config.yaml
n_kv_head: 6
positions: "rope"
init: "normal"
init_std_up: 0.0153
MLP neurons of a small language model. Each row is named by its layer, matrix (down: output weights) and neuron, and shows model dimensions 512-639. Each number is 128 + 32 x the weight over its row's rms, rounded and kept within 0 to 255. Numbers have three digits each.
A block is one neuron, or neurons of one layer that tend to fire together. Before each block is what it responds to, as a language model described it from the Wikipedia text at the highest values.

Description: Temporal sequence transitions. Words marking the next stage in biographical or historical narratives, often sentence-initial, such as until, After, then, early, started, During.
L2.down1616:196123106150147130129159076150159105121128099125151147153132147124111088088057131101168147161134154130131132139142123090094109147191099122111151090131136133147107130141161186197138078095161157205126100104072130140112152173124058141140180171064064156168088103122171066188096168174163123085140129126126116138118190131067138084126123151099139109083205127149144078089130178173182116157096

Description: Temporal reference setup. Prepositions and articles just before a time point or event, like after, before, until, of in "end of 2016", the in "at the 1952 Olympics".
L5.down163:152117212074126197127082161130138150141133132113142094155136104145142105145137120086144174112116169112125137124091181112115103158113102067136149069089086184167109073177147184171077079138124120127114146148067138118124120120107140127174121141133102085130119154162143072155145154124161041099099115054078088123158136104132129101095060149082166081138189121133111072153127125100164094162148
L5.down1251:154078178191175142150110073108171144111154129124109127168126149162137190142112091138164108135071079125132081138121083142089120164107112020089092140100145152076152120071169067160078116098114124058135153094106112134132126116123108140133098132115102150134157141110132127133111170164126181142145087113098114177153150171096134083069112087120163134097165149159165086165103103061139111171106
L5.down1584:134111133115118102169092172079083153129119119123155100109122054124150119127172105095203098151092090109169149154109190146087065162140169101170084138078132117108098159144112099110117145132119132153088152116167118089130106061094178169122137175103119095110166126162124159173106143069105181186109138150169192171116139196176141118099130130128180126168109139173077129146134125102101078099132
L5.down1926:121106153104135130116163107071135134143136064107165157167149108102110097140136127141074105130109095125081131144141140114133087114132082139076190186104164068225154085151124138131134137159111146095107099149192105124146157139090113108094131108160170107120123189138095162129149132067123175141106161110082104166139163145159136138117118163131139092089144100123157134209151144080136131119141

Description: Prepositions after participles. The prepositions by, with and for right after a past participle, e.g. characterized by, decorated with, caused by, credited with.
L2.down2890:087153124090118134206132084163128126120178166144088116138098162178160125190156227156169109136148120171141132107136129114056181154129072134160050079130108166115108123111132081130079153151089130124141076057104173124057160104060184156143150097151182111081093122100131147094146063092117208111144123092168161129092097122098154144138061114174154156163145157109103092079186144119107129123115

Description: Table and infobox field labels. Header or label words at the start of wiki table rows, infobox fields, and section headings, such as Record high, Party, Review scores, Family.
L3.down1923:128101146113151137135125120163083098131193142127104143135148178138162091126076158083116140168107120143143138160153093204086110155166133074166115154092104111168142131094155093077154163098074162123098097126153154174131130120147148125123166168160132100134141125146080114150217119102076184142082177062143085178103158114146152093152135145108110151153070113051117128094138117109087152166109
L3.down2156:141146100098148095082158119127180124117111090145183105118111146158152108092094140126037189116099166130150130104131133079160144110181125141117092124151115123111203139198099102148185121141082147118085156129106136135089109067113101138158086133156102139134082132134137191155128135135094116132161195129103145067082128163131076129120058053159124111193154183096164150123137137064134056118137
L3.down2298:164192115142099174166135153084114119123125137110128144112114121116141105255130094088131137094071103037110103122084154074128174121126161171103172095157122155171134135147042085130209096124146121163149103193160182159132114085146154164061030222105149183173112177159144138138159138118134074153185133056115120148124118137114202170059080079144107091189090124108170091124163138121158101142121
L3.down2645:178091096091179065146137136137088121087106121150157095139110128101128133157110107116110147121080170168130159134062118151099150147146093128182096064134130178161157119168178098090111134146135167112138095138173150146131140156138067116115100140101155167144128076102071128159124108153076064158177143111145112122193127146202088153104134185102115113196185179077218110137148078120116055136122

Description: Title restatement tokens. Tokens partway through re-stating a heading or article title in the opening sentence after it, e.g. the "202" of "2023–24", "Highway" in "South Carolina Highway 410", "oma" in "Diplacanthopoma".
L5.down431:120147144066135167169160148103149145081150128112175111183045123107101101156131113120183087128074117137128117140170147135141143103134143106166179116112114160184177130139111173068061150143060086077148162105141119154127154131090126142145087114089147144178132091101123217112110098018137090127122091106160089104146128202125081127067150122169140108147124105104123142130102135125133125124174
L5.down532:178136085149116125141167135074174170154131253099071149134081119039111149195167107120150082101105097123163123233080076135140142091107112135092147205052110106145029161144118122166153175115138125129127153109110110145102146181161170110154188118138172048101171084126094119079165159147055180159115120140153168105161109088175164117169177132104169072126117157121126127176098120074045174150113
L5.down2192:130113117136120104151146079095180148074102132078056157098086139088137060105163149085183092103116152106193113162158107069136130098156161109053127118123165162133149113124067122131123130125155141100109171150167172076097147179129111105154161125131173063116141144126094135082175081111059124126112130131150163090154137093182126102101122167101080142152111146174122139201139147141102118111107
L5.down2829:072115141119065062192112139073151154108116094093092113212079121195152063190161154110106128127059152085112154165091114097129139135146184182101161131114153134163116195116101195175061127199143167134091149120132146123135157152156110114113158156112121131121120150152089174087170121099114140118105116142139110105149147126167142133089143158152131148135184153131066039150130143100125126142092

Description: Units after numbers. Measurement unit abbreviations right after a number, often in parenthetical conversions (61 cm, 50 mi, 24 m); more weakly, nouns or months after numbers (5 October, 11th place).
L3.down88:130093100156113105117127128119141163131143089141095124184144114158146111081120078094132118122161077164115107068104116070157106154181150170128118143138109124134117168127081159153174184137127149173087134111097124131092070127172130066171167102156125128107109151160172117141197104132148149144098094142125133132130095140150121108096105074143101103083135154128123107144081164118107135145112
L3.down1890:099087140115160159169086102082099112089143110116139101132129150062113122139174100196085148140141153073104091106065123219165155163129135118059162120175082141128114121126123110105129115150127110172082168119071134160124176162129127153163111070155137122092143112187186115074084114102144179120139174103084166167128143109181125105136092084118134026164175099089164114180190189154114163091154
L3.down2610:140094103139150127132060119118096138108142154103111095157179140159158133060141102137086093081091148098093120139081104119060138174097160167144095137123055136131071133134130091191139168133142098146145114143160171131171095173171144137170129182124158149203107111111131098135172078096050112155096146183171179168118154125136108170087084099134129157083076142113128102158142106099071191180137
L3.down2703:147078111098142184139077147087070123143093131125111110115130121126142135151153056148100120163150117138108139166101178171126175133107115086118145107142092159093092134136080104096142116114098135146152205142095152165173152150153173158121138090069167120127109078149153105042144100179135117128159122084121134154184138110117109148100125095151082020170117077128127067175143111165066178156069

Description: Role/appearance head nouns. Nouns or participles that complete a predicate and expect a following preposition, e.g. role in, appearance at, key figure in, found/used in.
L5.down1340:163127150082132065120076136105178115108102128135118103118105105085124165152130161124092176170050089134143126172153142105111048145116159171155141106134118160125137104179158088158162157105153110117150054195140104103120184148092162110136152073133156111116156154153107172141153148182087136098104098152217138084083193086114109159121088161192120174087154108173159089129159142162134120111097
L5.down1744:150077119219162104099105134115118125166103186148129081144135110133123194139114112139113115153120121105162134126147120104122155106168153131148081172100159150113142158129076037191115094154135142178139135095152092081102148175137112165128152114083078117066158181124177182121087113208163138153150153105178142026118095122157138069077121075079174126124120127125118061078124085169163153152127
L5.down1947:147158184172151052085161168126135178141149179150124096155130167144143166118115105109126158120088138149108102079082112161149134152152175206060118124138084137100097099131078166105113100100146088141128129132100141117153091141176153170134151213054145132200150146125173165152176154157130096111133109096106132086102116084198135125123056152133217143113108111145124131092165121124096128113102
L5.down2937:104085156113120127092094162134115144124126093046144104107128147130190070101214111137042180122112138101089129104077127189104116132179107158124138124145124146120111157154099135156141106108170088180168068093118075170134124133126086121093149106171101145160130055160099173147132134145145137147125179153162111117161112124164085159125076187140131144122179153127122089246140160155142121156151

Description: Quantity units, date prepositions. Unit nouns right after a number in relative distance or time phrases (three weeks later, 45 miles south of, 400 km northwest), plus prepositions before dates or periods (born on, since, from).
L5.down274:148141175143166137144117160116088159105095125128146123125112160162132186136124158157102167103095137093141055115113120149124127135137119081078086064160123178122172116160119113200089136090143087148184119128150093140151141136077079065110053108171149134119097085141161120111138047173127096106075151161142084098136143145105139097125158134104132125127176197135168117113147086179112134126028
L5.down1639:092101137131006149107178095140084107074044071131117135058156103112168116124122110233100145182136168124131164099140110138126178137136105119103143161178138127060107108111184112117130081144089122118153106126181153189160123114113082144125108136095124100191110088136153165144082095135109135129064206094065134079147101188185142108120158081149124119186165110146152167125114152181144100138145
L5.down2894:106137135161099072161126159134085130137090100161101133120075190158124148179123118152106090138120142100169075112116119123101058122106113115109084140062150170137098184109123199170103097076090166197128104063155111121097190111160106143144161166140138130077137090143136079110168080146097137109109205148145173088119148139212152195113139183159131111185156160163066177110136126075097096137125
L5.down2904:102156165151064107153154166060124114110143118109158087101180087095101102148151141150105089104181156062096154107129123155096128174138140099075077071049135165082141080147157122125121152114068121191149147081167189192176098075116147114152140135085106150128151121115150145168093076103161070089085149090071183075129111151099134129142100138128084064219115099099100183111098162191104095108117

Description: Role and occupation nouns. Person-role or category nouns ending a descriptor, often after a nationality adjective, such as scientist, general, artist, footballer, singer.
L2.down227:088162123109087137164088101127095096158147143171180134094087131120111145159124136086193097107117119075166098126151151107135118062107074137137169136082125143105154093132111097153097120143141111148131134138093180176100158120114157143079149100125148149164119139144154096145111152149084116115111126159084162186154161112121066108103205178160100144108148112075088134126142154107104149128065

Description: Prepositions opening noun phrases. Prepositions heading a following noun phrase, strongest for temporal since, after and before ("since the late 1960s"), also with, by, between, from.
L3.down327:120138154092146135128133102095092126139096197140109112140079121139090161065145148109108155132089092104120062136138099078124182102140076085147098118100118151160095088118135219145118131076183101169182133178141167131118138082093150156157079142185082041104166154117080133157139163133140108096151138117112128123179091095079152089113103056152094118088170084139108102111188152055159165150102
L3.down358:155146176156174185116146140117141152180145163160126143189160071142125082152153069136115143167161088113140173147181105126136091113136146101084123082063119143179145116077093097177138132148132114117119169092106177115180163064126106154116157163132104081152085157226093148091085134118110151124116144102155128100209122148141191103120132160143159067117147171100095130105166129102127159085162
L3.down1066:096110160127124200126127148138147136119119118121134132181170180126174158140147153106080126136145097100172083183183135148146180105143125146071107175118066188111129100114079107106132184128129119145155102139079130120126132112101084143130140122114136092091157058109182120072154137077180081132087170121095071110099150114066097142125115136126128065101191111106094141171157088119121132134157
L3.down2534:107114074122137131124080127137060112140183150122099131143117174095103096077147126157141142163121137211112059105107104167108141133171108114155127118142160131138168067174160153169071119153176097163178112129114145119096190082073131072133149137123134101109190104130071142145184168129145127162132108064100106093172079132099100130148131104101099138103119136126176121139202090180126128166128

Description: End of proper names. Mostly the comma or separator right after a full person's name (sometimes a place), usually before an appositive, e.g. "Keith Robinson, Principal…", "John Drew, MLC".
L3.down433:121113098167168192100095096140125131161076126150167160184089116128054171107169208133140128088057090170087120115155046082157167130193088119184146083166119187204152119075145126138186158128143108153151080196119144120125119157108097040094143098117069169136131149134129140090132079149115161149121115134117189177223098111087129161133113157106121138134156132146109099129127145135134148212135
L3.down765:109081121147117153091121129113105065082135149080107139107164096108148175128108148153140148115153118134109161144179115097092166154151107115114136100144089195157154157056163081106093067165124130147170226167178130173160106137095114109159169115075078157104156110164142072106096143111130146150150078092114184140085181116111202134166081129072081130097082119128130097079145090145136154162076
L3.down1733:107079168114134158127143128077178040145191200158115135078142110151097104119135110160079161159142080151172171105166098196101123117143087089179099099099137116141120124111118154102142145040073137116112210167117143081130140106109111108097135156115122129120115120114122100153099130107114144157112141101126146186162113106141151122101157078133133062088131179148111138143156114066170128139124
L3.down1819:116082091160144165087123117093119110083086184157130164116131097146073171126013128135095166112070076164089118085121170104150149121147145087165136139086130139097089106120149087137120056120098059141108093167136142127142102139159060151082171111124166100106127155110138143136127073128149131152099117063164117145182112120129126154112112124173131124120098139157136152140125138184121103157113

Description: Mid-word subword fragments. Short word pieces inside a longer word split into several tokens, e.g. suscep-ti-bility, pres-ti-ge, catal-ys-es, encycl-op-edia, across any topic.
L3.down12:082164169148172159077190121190170077182148090152157081149125144136129199130177103149156119100139155132167139093136136137142115161189105118070097145115164110106136134095087142117131161147108121163163122169181114093090140141085138111194166157140129122184080108050127157115095165162151154152150126148090131120140130163155076133082163159164126124094118143154176119204119081172113127152138
L3.down284:122094111163118069167179194179115145172109130111173185153094193098115138133118070151226097128121154045124083152104155155184162146158161114120050174150107129066105166126149138150119168086127126133125155079125105154119112117041115100130121150066128076139144124187148115108108097103120127100094084098158110177125140110089131154130134117095130131165139125132152146142134160130108095119105
L3.down381:155107090134086150152122115163150093158127136194141119127161194074069142155186160117171130116131191152173134132109072142228092081142139090074109106130085161064118132180152163132182143128106118154193104136125109124105137164079117122139127164169104127148142131124077158138149123069092096135146093101139074125158143148151149150126133130125061037140071095100151117107152114171123159158140
L3.down1052:112187135109080145108119107147108121093160155167127071123102137115144111167127070164080070105130105155114061140168082152134138095133109109114083151186131118063127149135141186099130128180088152133130152196184063124084109152090129086081203190129097088103116107124150163077102191152136190130121130106163151143124118109106144121115095160110165170152117115110119164167123109162140154096101

Description: Final digit of dates. Final digit of a year or day number in dates that open or close an event clause, e.g. March 201|0, July 21, 194|5; rarely with or against.
L2.down543:145141215155116117161118125125083145117101145115092150111096130063148124100106155089137153116108088189198107114172122105143094108127069135096111120152118107105145077118141133094094132154145113113123174123123135167143094158071101155181176145087145086107139153144115148103146109119126144203098170122131067196146108148105159078124088113114126126126082110122138092141113109057152114151173

Description: Prepositions after relational nouns. Prepositions, mostly in, also on, at, as, to, after nouns or verbs that take a complement: interest in, role in, pioneer in, focuses on.
L3.down883:139112117126130118144126099172121130145120138125128132091068165087082089075157103094186201091088114160110141144132066144152085174235084105105142087137161130094149080147133125131162150119129155135167133122141119174164164147103112107097101102141118169144101145177102176147097104102133130177123085113119105159070110097164110160079146182156089119089162105151151148089105149158129145117171
L3.down1616:160096076138128109174109151170106156114165179166097113143085145057110133094130123104167139153108163120103180147133102151187090126100114112117188109052100151068093114128080119175095151115109087204025204105113157119157158150127148138144114118157122151112076125132127083112094155174148090153143154157185149118099093140116147137123136116096113170126168134130094158148125111118076145111130
L3.down1624:132096102158173112123120112147146130151202118192157145141104151078183111121166113080167169124128064151107085147109054144156011200157097111121196148069141122111135066160097121146114158178168132198134205084149111115168164196138120121160064137200103134106109097117138122096141163107181060144111117133089113156117076119140178134055118102121108155137130089117125149102138197158107142140125
L3.down2953:116163107147103160123101154131197140106168059202088100152093214063146119148098096096149102073069062077069077171085116142143052126209140098085135165065119236146138124163103168147095160149102159180147159087127116108142213173118170075102123114143143114110110109160130136087114156129234112112117119165069107134103096090117125152072141134063146178132079096104110164119133165217113175100135

Description: Surname starts, day numbers. First word piece of a surname right after a given name, e.g. Hear(d), Fre(mont), Dar(in), and day numbers right after a month name, e.g. January 15.
L5.down427:145102164188103133185164108136111156119139185150109116110164187114176061155126176127154159131121115128099151077129097163134164180134090147098093087156110099165120094114147145189081093177150133093136101113086098153097166090144076157153061112152138111112201137148141131157137108182099111179057162131157087132099132124124126167088115138103166089095156160134118098094166136150137139117148
L5.down787:103128110096111174096124109163114184121077117152119195154174068145164185097095153105110142179094091141164121099133121061126150103126106094131173079149154139155164151138147077150138092073098105130149128103204130146140116074140183149080139110132166097171075090186141100187110087143094104073125150150106107119125134187124055143117109123151221121170187084072079142091159124159127150112158
L5.down811:125131135191121132123126096130136151118111121198128139242124060092070153169151171098091195143111136117114124163104144108108115108085086121126124096148127162119183173155121074152191123093100121076122097151124121119150105084089114143145118080129145158146182113174100140112108118164068155104155090144068142203082142109118136158149054130125152163104175166144098120104157114091090140143173
L5.down1268:100161103119105116072166136055093131114104100174133142110130179145135081048152166074062142147104152166113138155121100094129134079108172152118135106124142118083071078179139083177144127155080140128101094137153083168120109102123090105165112100136113137147131142164131144154067109101100109156105114203124102102183110131110057117103117131100103139182074084131082120179099165181159093157172

Description: Role noun before name. Ends of role or relation nouns (husband, father, chief executive officer, coach, owner), or the comma, colon or line break after them, where a person's name should follow.
L3.down331:062076142141154119143122120125154169119149094156113136080094134093102110088123127125073077125160083115098101091096131134103145132156098094119055100139172145145157084088147159133104143141141140128107136120135172133163181116088138173127176106199159109129107126168132098092142160086124139137146122078102112157166120106160151140130125083141171092063127100133143137116118164129123163089150
L3.down1123:135101115152093155095096111128091143156141102103132151159193120151155170089073169102147140101151112148179103155172122134085092102155089098102169113133085101099120080108146163158154188121122130133083122134115118127112149167139130143107089152066091130172080110115191188101108132149169067086187166141090196180157156123057183148162156128099163162075166160131120159123105143051182115152118
L3.down1301:173097171178129147120136091069141168148118190150109112129130076157133125119159093070139132125134078144191085135165106091130075137121090075141090084095126142147124114106086139097188151087157165107105148132129126179127171103117172143122076046149152179110081172108136131108119110119094154133131088060086159230178154150111197168133169074108148084121150185116124104140165138060154061119164
L3.down1566:116137111107164117104163119175111125152099084098168083166177104144123159139043149080126172116122121182114112142156160152180127147145103137142139093107108114153093125117182104136140111119131133129117086147117112175139099178152164141112142071120094112161134187136186163174182100159107131111152137143135067133143107145114110108177122092144142113118138112120135147088147208103170147154094

Description: Post-noun prepositions. Prepositions, mostly with, also as, by, of, at, opening a phrase after a noun or verb phrase, e.g. window with tracery, raised by, taught at.
L5.down305:151111137061095148138091110132173161101151112067108106068141098163132108174166077130129101119131148121145138081126171084133161094069160072174150129172101161107095117137141123116147127116163127124166178150148156127122102105113153176137077158131083153121144140111157114125122109123084153083159147092113138161152136086111076085160097071142096139123126090105190159101132113073138077127164
L5.down1010:175151141141175142146148154178118094082133174168113142062119088163145080134127086124147153124134125177162149151164112167119112102121124073128095156114059178149114094157116138113168099226114131096136111158124127085083186158150147097100162123109132106130089151144155136202139077149116082135145085148130128147135146177134095130094158151159166152155137094147099189162137160119121149200137
L5.down1624:123125155188119087106110137155122149088124159088138116082107137077156158164096076136148124139126105139120107111140121111141153129142134112141177138095145153114116127127169138143127123068104114142125145130202134152135172122119128102096121157112098108090129096126135156110162143091182109125129142117141148135144106163167119114115131091185098171156122108134140150182125131144121155188089
L5.down2068:152106080080146138132144145082121167074112113150127154098086111198099150117103134099140138145181174115122125126084155092129131071140085068092150110099122135060104092108090132162178173186086145129107132103083131167121064157079148162103119113096171126103111132145122138116101120098133203131100184092142124147182185149142121149146138132098140116193184146103106136110101112111103094140099

Description: Token after a personal name. Comma, "in", 's or similar token right after a person's full name, introducing an appositive or clause, e.g. "Edward Hubbard, was", "Carlos Vallbona, a".
L5.down1248:189107122084182176094160142198137163117155111135153158139187154071191075100099152112129120143150108102217091103092097128116123075158174147163134171147185120123110138131121108150092174127140151151124132186114162099179087096084167068127161131085143162111099114083105152097179164090124127126157135102074140123121148143144123132098065145139103179099110077072175127082106102127121164131143
L5.down1279:184095123106060138115065097133115120125103195099132153100224105146219083084076113141084160077131132140141125085106158095149095171131115097106188118104148083134103135132114095103132081146119094184133124136096125137107098090126126090192128161092122155113170171078129157172135083141105124110135123028134124091096134189159138172141118119098111165149177169182136193159131126145084080101176
L5.down1869:102127089148198188127169149074132094120100067183119153135106091102134189098116115198145092126097170127107042106138086119105115112136096077091119137173125109106098133148103103105159117207166143113155139172125138120140119088114100133106162139173112133189137126092165164152153166111180132162096168031082092127107168130126106162152118079071154068121125177100156164114085174189179136089100
L5.down1960:104151163130213141083168148101175092109114164093160101107182127068102094105095155079143096143162137154160094073117088130076095061122133090084086147116145101189112092144125124226112163092101122141177084177101109154183108126070173201183052119118105167168120107085141107178072155120191146099157097061112133105134132086176126173096091106097172169144122131136151210098091084156132141093171

Description: Year-prefix tokens. First three digits of four-digit years after "in", "born" or a day and month (in 2016, born 1994); also the conjunctions "or"/"nor".
L2.down2564:137137115091098088083117097139098088133112132074167147146160100151091089087159111184133152163132153153098078163135137097114143119209113070089130141166127105113026080165062143102166132120093104140131078182101202067073089142123108199161134134134124140149120113089086168143112160128138155068093130138167106148177139101112149046158120069123158132132101096209079184131117142152186128119165

Description: Head noun after modifier. Nouns closing a modifier phrase, often after a hyphen, ordinal or superlative, as in First-team, middle-grade, widest acclaim, and usually followed by of.
L3.down1121:134139129171119090150137158125119150123164136179103118158121133133130124135191112143110075102156136141097105133121076131125134207152162110136109153086095157144111194113067149144078124090188100132111116180122101114116097199081170161118132167092180084151105172108159086105109146055171119143132120075133124162126170085149114158134116115151159076113106205112145140106107142107175097140148
L3.down1562:114176174086144079120172123139140185095150127159158107110142111109110118068128184174119105117075139128198102080110128155087134091137098063137132130148133146091093088155135120152096163123136131142160104162168094137148144144109131078148067114129132150151133133115064213153142084130072177164126112146124140139176133115198152185119114122094097135061086095121146126118134145123109140140152
L3.down2758:111150144107113202116132110135141166134150134152095154135160158107130100068163160204125125109183102118125068159108157147142155187109145093091100155132133143190136139112091123125186168115063127152133101133126134091148169115108129167170199108175161106169139151194157127089122123118028180144075163088141124113143115107163104152088059125052132104068084110116099114107198055170118174097113
L3.down3062:063128122087172149133178107103134114162085119113142102141077125146152149146152187139148144090184167153093045119176151112115134116126057139069108128175167089166173124134180092141074147203096129145114111147145131091102145126104147172156122143088138155147136216160127056145082168133142181207122102124138083141079116072113163089175152104095115116077170136103129179162090050129129118069173

Description: Table and infobox labels. First words of table column headers, infobox field labels and section headings, such as Population, Time, Conservation status, plus for in Endowment for the Arts.
L5.down1679:123126102117074152144081146042129147123104109085104120071109104149152185162130099196141097112084124112106142114097162116133162114117094112121151116138078116164103128114145143104161098103116116138146106130127125102182107091151065151064174163143130110174119113118081101152195091158130130081184203127063153122150173079163135095149127182146130152104164141133153117145126088147142067100150
L5.down2308:129157118118135184099100178097176136143162182117200112196114113155125136146096097145139107130112139143107165101100142123101167133134149166079144121121085115175111183123115127133162111141167181139175094167111193090137124060140138165109135087122109149080118104137158124148109152047195085073190120134063161118113170095175129195124165163178125099067139112160166152134134137100142129114170
L5.down2568:120123157199151143153109142146148140161123074113106119125113103131141173109117065156095119117118081140063182087102163073151143089125152109119129140112121118155035123132132115144169125143134162106099130084076089125045082147079143203148151117144085112142127155073175137115094161097145104151193144167177102144140176133134173126114128161165148096102207144116135077094089087190134133116105
L5.down2967:079138162148132181140133114090116119112128137107093178101104100124138171089103133165118111133117126087167158141151120177095199082092072071141153115163144180120105100072071158102147130093066143112215157135119110167130133074169140173121069094163134118197141089171067109108132072119120202181170181129156145109097155072096063158124096155127125182137182189132135127167130102144147184143156

Description: Mid-word fragments. Interior subword pieces in the middle of longer, less common words in prose, such as obli-vi-ous, invig-or-ate, s-ooth-sayer and ch-ari-oteer.
L5.down517:146158125156176107098145129187094140148141123179164121150133135187148061118098173097189141118045170187130163069145150128144105149145159112112121164112105145091141083112138178177037172157103197110102114123129130169100131137155148055118126191064150125167120140133095180129093138164083086171121073136103127170106165165131124124083111117125195120126087133133160172205142127080115111128149
L5.down981:135183092156066182152151097130120104129139120098103085113151152158114124167114121152117095088088136151189153045132117110189123165110167148119130094157159120120130178117043177110028125134105170104159098084177147143083129121100153122072171113160120134084103123120102122111181107134146112144101122107117152093148116091089115095085129065069146088146128187082141169162121146129157178088132
L5.down2085:179118122164099159151136061103148110155163098106110117117170143121136155185198116157137101053129152169096195107094114119173134139100160193178102091140145114173092100165138137081061187138155112072120107092139095189078162155115145109100182081118178082140152145171175119139200145104079060096136103140158105176125146213139099160077155073133073119140093122132110144201145091132148110046135
L5.down2266:135134150146158114085164146109033133172154129188173062196163124159116132153127064124119147132101147127158168194105169132104076126166138091111077113146135066077121110100162158101118141144069120155100113080090133159093156178080125086190196120141047131150184098171186202170147113073082197132126113052152178151146159150126138105140129138126105128130110102124121136153178087165109144126175

Description: Preposition "in". The word "in" after a verb or noun, introducing a year, date or place, as in "established in 1925", "arrived in London", "a law in Denmark".
L2.down1954:119188141146169122096162107090104150116120112185158122106124110109162109155163152035158099137128145086174128188082096138083171110086127113141174136086133063131039161113075162163110129143180101169150145153132078110125121142124098171118142131148114113107088122134154131125120176174100093101181136149158068107133119094147108146124164127118181139108188079138129133098112149135154141221183

Description: Surname start after first name. Early tokens of a surname or nickname following a given name, in lists, tables and bios, e.g. Mc-Ph-erson, Sc-ors-ese, opening quote before Devilfish.
L3.down99:185085151181105193110131058118158131134116189145154146114107096146112176104140113172125128054142064149129146128055150106154064122076093077094135156109097134133127148163130130144145103086165152164126108110147112120122139099115096127102155086123125112121104172114218123145094090157153164086097161148059069197143072120110123119133137084137102161176134099148124125169150158116122153076127
L3.down762:150129146107090099098096084152161136133173068088126159094126090092148119108108111180144115098201158194132168111133191129164086126111067143130105137110141100103094129105136177109158139148115133075110150151125086157146116145139184157118162111167151132124122180111122102173099150141140125171160119159147149169136142157115115155076132171090061066135151128083151142193139104110120100134121
L3.down1717:117130117159163121102185112161110143150165192136099115086079029174097146122144150132093139143133130175088112109156130141121140194136103062079096085099149214147184152131110142110102134160114056079142154162171134113117146132093138158184171074156128168162144156126143137160119147116126146161117163153122069151097153148142096150116154122159150126130135144148135175139136122158145097080063
L3.down2151:164157131127152153087128088167151159086152121122105128145096095101106082121096112114116133104162158150098125137109182097093072126130082036143138096145143088127089118185118138173121118107108121084177111119142118155112132130104141140120144092149200091148086108127153120079148074151132113094165093097094127126159093128059152129107154176084168135139145107119084067163161130115190128115125

Description: Structured-data headers. Tokens that start a heading, table cell or list label in infobox and table text, e.g. International career, Runways, Method, Goals scored.
L2.down3011:132096146050080092144098119070166102127084182120064115157128083138120147133201149117122130148055077159114173142071147129132141156129118179151150109146141157124146128192155108109164160102137138109137118178145146163159132136156089103122107135155164186126079102111069120193182060192142113162158155160121147144117139180117147115179098142119125189190145149133147052104095116131093095161151

Description: Birthplace preposition. Mainly "in" after "was born" just before a birthplace in biography Early life sections; also "(", commas or "in" before a place or gloss.
L3.down826:062103125077106173059080179121116224151144097175181159119162126123175169106108126103137168176032117141148094103101103098158133063174105125141143132128127126140142146127152127077087092112213108128118138154095181145095103061099118192117125145103122082126136118132060135197098148137136113155102171128094193115205141140082158136177125195153112150100137185158096117104085152134163148164136
L3.down997:159101102171107101165071128058112163164085113099110132129175130137116084160144127096107154144113161115191134176166096126126134133122127133205098126125167051121142156110143071126160108176174092149178105172094142126116153143106139183184118105152137100126178165139145141161163135118073116167131075066181160121169127134065160105130137089178139108160115152132108108127141106113124123187169
L3.down2836:186113099176107117098187157150103115124120170146123093153177120175167119128164153133123104156136090147136161034104138137128097120185142176111112145154083180078070123157149124150098114135158085152152123128110138080124103166190100155167153081176107138092117109118152114168109134144105116152160131087163179142202110118122090147113083120140197110100169126091180088151188136072123113155216
L3.down2975:055142180110094134140166100071032101107166148205143092107115142129098140057134116112121091140170092085111150135085146117100164077137082110106157119085116151131077195115106112217103145159175093198172104142146088139135120157121151124100157130159090145110186081131121109135102131147157152081102117184153163126084062118114124102155131095175095168145163118126154170099203120132096122168162

Description: Generic head nouns. Common nouns heading a noun phrase right after a determiner or possessive, often followed by of or in, such as part, works, results, period.
L2.down260:136133134138117134168127132089082101098146140119100134052133184140150108116089091152154091170187144109065107156130123097152155117150125115103125133129116114181145158045098120073117136124145130136136119132104147150118150112108106172163143148145162117110162110169110092150158175102146200116147083141119115112176176093125183139087133163130114161128105079114035078117116121168052116101178

Description: Role nouns before names. Job or relation nouns (writer, guitarist, coach, uncle, husband) that end a descriptor right before a person's or organization's name.
L5.down813:163086122135143125164143077117163091149160134154154100112115170143109121110151132126120117145124161120140133177126144168088148105132128171187139155115155076076207162125090111172071123162124097125103147140145148128168136106100110185126112119133111136040126085134066068073121165162099132068159125113184194128147128127070106139171160121134099124161158090138139122189125142105139113127158
L5.down2491:180158144182119158114120103101104180119104166122169084124138131164135066170105073160143090127104155158156164131137103150127116139073098115130167068197141113083081121132085135152155137101148126149124110092122130110129137126138109107088096160143117125152150119029112122106054131125110116068124160139123110155137108121133215160126188097122150116161050135135155135145119070074126082118210
L5.down2500:168084160155116136147107120154132217078063159138112068160160144142135122116136168144130086143130123151133105118127127080137167211195131160126025140140121088132150104125130144111130179136154110126155121125097148153116146099113138086098140138116128136090059102183118135118128130101134125091131144062141116136133078119073178131147084079169169087171143125094150128156123162124161138066098
L5.down2607:151120151078103122115081079134175132147151085151105099123181114164086185179151133089166079139109072114173118235102088151138139143096158131135111124118083174108175116140141115149145078134137157147166121174117148135145098206134161101141144089079100165136072124136096151094078052138053154080119135126087190128158140136118106143156113175197136134165101104099119175137138106048121139116072

Description: Units after quantities. Unit or count nouns right after a number or quantifier, such as three inches, two weeks, 44 days, pages, km; also range dashes and × signs.
L2.down2422:168024142071110239123121155140132119172154121111098138145175180055145146152103147159075165183141168119103127128142117161066219162122118100147183115155096106104108111106122137116174097095104185129122084145199165146123179180113143170134059115155091152132147097174114149099133135119099149141110167085149159150118098100150176122120113077092101058158130099133137158222134149170086148122172

Description: Mid-word subword pieces. Interior fragments of longer words split into several tokens, such as ati in compatibility, ar in bipartite, and enti in credentialing; also predictable fixed-phrase completions like U.S., in order, no longer.
L2.down1354:091128135156111082108138122138155164137159133118136083167077104097105137146119127108111113133083090155210144163127162127126103125135121105096131131170125061118104152143204126139157133136144179196188135109100118113072148096149077124089106127104108119121150120197129156124135141216188169076113089128144185144106130175121127041123167137154132150097122084143162158163126109115122118076107